python train.py --num_hidden_layers=11 --hidden_size=512 --num_attention_heads=8 --num_key_value_heads=8 --head_dim=64 --intermediate_size=2048 --vocab_size=16384 --hidden_act="tanh_gelu" --norm="layernorm" --norm_place="pre" --norm_eps=1e-06 --positions="rope" --rope_theta=500000.0 --rope_fraction=0.5 --qk_norm=false --attn_scale=0.125 --bias="none" --tie_word_embeddings=false --parallel_block=true --init="uniform" --init_std_qkv=0.026 --init_std_o=0.026 --init_std_up=0.026 --init_std_down=0.0 --optimizer="adamw" --learning_rate=0.000923 --beta1=0.95 --beta2=0.99 --weight_decay=0.13 --lr_head=0.00867 --max_grad_norm=1.0 --warmup_steps=432 --schedule="wsd" --decay_fraction=0.581 --decay_shape="linear" --final_lr_fraction=0.1 --batch_tokens=65536 --max_seq_len=1024 --doc_mask=true --train_tokens=501900000 --max_steps=7659 --dataset="wikipedia_en"
MLP neurons of a small language model. Each row is named by its layer, matrix (up: input weights) and neuron, and shows model dimensions 336-463. Each number is 128 + 32 x the weight over its row's rms, rounded and kept within 0 to 255. Numbers have three digits each.
Before each neuron's rows, "fires after" lists the tokens most often just before its 100 highest values on Wikipedia text that the model never trained on. A number after a token or word is its count.

fires after: "." 45, " | ." 4, "ld" 4
L5.up843:116105123169113102119101175111197141093113126126128124094141121139188120187165127120181054123106150156087143133076114151129120146127173083125129181118137170078130151118114102095149158096153096152151122105167154176110124123144138116112139106158105156143104134204166188147126147115123095157138128108110114155157150097143129153111105158113123090163126090116071123095076127176119112132179

fires after: "3" 17, " P" 9, "2" 8, "0" 6, " Pre" 5, "4" 5
L5.up876:155138172110073143103078182134165071159158133115131150078129173161112170108124148108111135174105138184103121148100163123155119087150120097162195117147169128192096144142079099148140171093188150139166119128111074167160125110115110198093133114118126141116099082138111185123133151152181136122137144111152090056106106168133131173103117141109164129078100139179126093103168094117074159112122

fires after: "," 43, "1" 26, "err" 5
L5.up1485:133112127055116112066134108146165114040059111100085122049125106110120111125119190162134132149165140094118193181145070130086111144131147105143124147125083131120119179105133083097122073142120112159170129118159110103212153121125151098098187156086127137189160096201140140150103151055149140150100118207176128085146114199084116067063124112200155139102124122166178064067128175098129157115162

fires after: "3" 20, "1" 19, "2" 17, "0" 4, "oston" 4
L7.up1743:133116162113098142067168137118119105154154162112151136117117122119087110175120126100084128102129088112129152122155165116112132203172127166106114097125126113204098121176150117117089161132140132143147088065136074172092191143175143080117101158149095142111100089137097166088095172132100144087104161140098064107129099122116165073061114116108096125169145114132102141137138136193079189092156

fires after: " G" 22, ", G" 13, " | G" 10, ": G" 6, "-G" 5
L5.up1255:160187069142090101222080153158200095119156117147159141056168106197093110162158124183103113139119087147099107135086134134119193126094160085165135117150056105144137086142181087115105144063145134131138160114125120112084168099084125120165089088136193118177145142132118081149122160107177137148134175100088144092167129138137106145108118137135123104164132179102098149093114080116153101171099

fires after: "2" 18, " in" 16, "1" 14, " of" 9, " University of" 4
L5.up1834:133145119066138133107126129113145134090079128123203098124145141106125094147135135155146114130098107119129130134160078120164110157135171109120099109079128111119113120115130189106109227077103131104107100114129151154089150094079169129117148076126130090126170109190145150054100174159050094187092092151100118166213108203136120137067155158109130133142154075091173137090075089167196125159152

fires after: "." 24, " | H" 9, "The" 6, ", the" 6, "wh" 6, ", H" 4
L5.up163:150102067133076125125133118131149148093137108135185157128127113115142151142088137130155161091100144157109185135127160130074174126062170129096105139143131121113096088089124130116136140120148154108167050129128089162048130166158105097114113103126134162172122121102084142130072169137156220143145069080099129107114113118122111162103159105131079089167131083108114123099084079145114110165195

fires after: "." 31, "40" 6, "47" 6, "48" 6, "50" 4
L5.up650:196146130132093182069134122087117163138091176086129202122089097166148173134134118058137092150146103152115094160134094064096096150083131157126118168164139152093117146171096108143141144111131132132142086116066098160128118082163143131109094140110142164119153136107116188114086161103129147112167054121104123127145131144133158137060129084132168087141145121095131144161102178127086128182155

fires after: "4" 24, "3" 16, "7" 7, "2" 6, "6" 6, "5" 4
L5.up1216:124138119138101174107099119110113126176158143126105188158173180121133128121161130125094095128140163109169118136113176152184079158074140118126113119137042166110116074126105139167122097097138126107192144196081159109148090159104142203182132144111125136120127115117111180125088103139114110149134162057089169127131102115048106157135169151044118094119165111100133087144146131145133154142094

fires after: " The" 22, "The" 19, ", the" 11, " of the" 4
L5.up1269:147101105169117183101061138079167131128140105113125141119137185117145123144112116067175157128209105137100163127116145145074088137123132093123083148107188093089094165113122137078180097113097111108180057102128067139169112122144147106192121059176140157143106099114108133139113157093151144105126130115130128077139105140105166147104148165114181130140144117134159125127145183117068108121078

fires after: "1" 28, "2" 10, " Port" 9, " asp" 4
L5.up1277:136184100121131146164107152087128077097200116147085156120117115220092170081198193124090129170122057215124107093130129112170161150150125107135170105139137153078082177124185098073132093105201135164119118182113137139089199128099112161105141088081126136143153107148122134090142137124142087153148152109133124135127140201129127105124126149119173097131147105183117135130194082063078125115161

fires after: "–" 33, "-" 17
L7.up63:088160061104159142163099084113149165138131177109160198146121130096087186116141160051137096157175128129124100156065154145120130115127180153125106139144079091181126095176122116148082163135146139132118071112120011091147060166132116136208100174110083089113183171160103192099041111081108181173135135135074128139123129126100155120120186098133125090151154104105108094068144100156117116142104

fires after: "1" 25, "\n" 18, "2" 10
L5.up797:142113098142085097159156144077137147117087175138098086063139169134088179113161179117145121169115114100158087126078173179157153187115093128091190161150078176108134109132151129150135097114167167158165101160145132145081116145065170150142178125113112142124152148159186083100182164171113137176116129075188169089151138104121106116097158187144135117172165068198068177117126144133133096118153

fires after: " | " 30, " " 19, " K" 4, "\n" 4
L7.up1411:108157151087178116074128131126092147134123134157156164126142208112153138184142129050113122097117081128123173129158157097143086155131074160145107165113112148134186105148161148141147109084132136126098111064118168099135162107122111150109147129127142090080119155135067119159093116154159176082132105183082081069137142091121168189125131114112167186100114123110134100130183114160109152118164

fires after: " | B" 14, " B" 12, "-" 8, " b" 7, ", B" 6, "a B" 5
L5.up1268:139162086072173136140106160119141122152151107131100177183212125145139137156151087180135079086114165154119041118152180142105156162107156101153111123058112086108138104089090116146143083152177113110144058101103098116132117118106169186131114086115104182105150125164062124168143145108130090118155114110185124160160129180117164175080162175059113097167104139107056123071094155096171160112123

fires after: "==" 29, " ==" 15, "–" 13, "===" 6, "s==" 5, "==Track listing==" 4
L5.up1149:134112195140153209105095129135152103132131102124121172119113123143164135114117206133169081107130210085106067097114145159115068090094102072155129105186174106198080082146130104156113144118135167134146133141102106190146079149172131119123127146094166146156195083106078089094173164063085086123152140081115115146116110123065105110104129119108162112116158101135172091110109114152084131134094

fires after: "3" 16, "2" 13, "4" 10, "26" 5, "ion" 5, " Ren" 5
L5.up1364:170133114105096124196117101091127092187104160123104112114101119098111145094137157088146101167117143130124089172172160145146086120105109108135210104136165060172154100144117154146053115098142160144153098155165064110079095161103070091201108128126147085164162070111117119230092111104069105142179136106123156096100113112138181121143099084145165094152118125167133165150130138119189151132140

fires after: "1" 28, "2" 8, "5" 6, "7" 4, " U" 4, " Western" 4
L7.up313:120159152171115151101150112114150136043143141085132128099153158088107122149160183110050141126173083143145104144102150045132152158171127103128151203153123154177146155104100162124160105092087169112132136094141109118182108127149132150088129124137103182125101082113104138129151111105114171095144147143129075142118114205134157134099142132146171179106152130150133163121129151050124155121184

fires after: "," 37, " b" 8, ", b" 6, " g" 6, ", g" 4
L5.up501:134118158124144058115139151185162147110129094101057127127100152131157157152183109154126144126145154127081102122128104084122127147079147120111143168102123137124105115119173136119072140108140098153141127086119099146072075139175103104090178138082160149151165172123169138173100178085121133108213129179160098149136077153106132103166138121165164099113089120201187094167133115132124131179147

fires after: " |" 27, "." 14, " |  |" 7, "\"" 4
L7.up1592:129166099093167192138080147105142052103174110076096164105092161178134052096110119107179093191100168100117089113160111086079103165115155115133181141131103081156171120131104129141093133117070162156173149121116095106166108156138172137129151120043126130134105139153150118133104151091097149123094075091156088124192113067120118108092132139147140102161154165137118139074093053110109130108155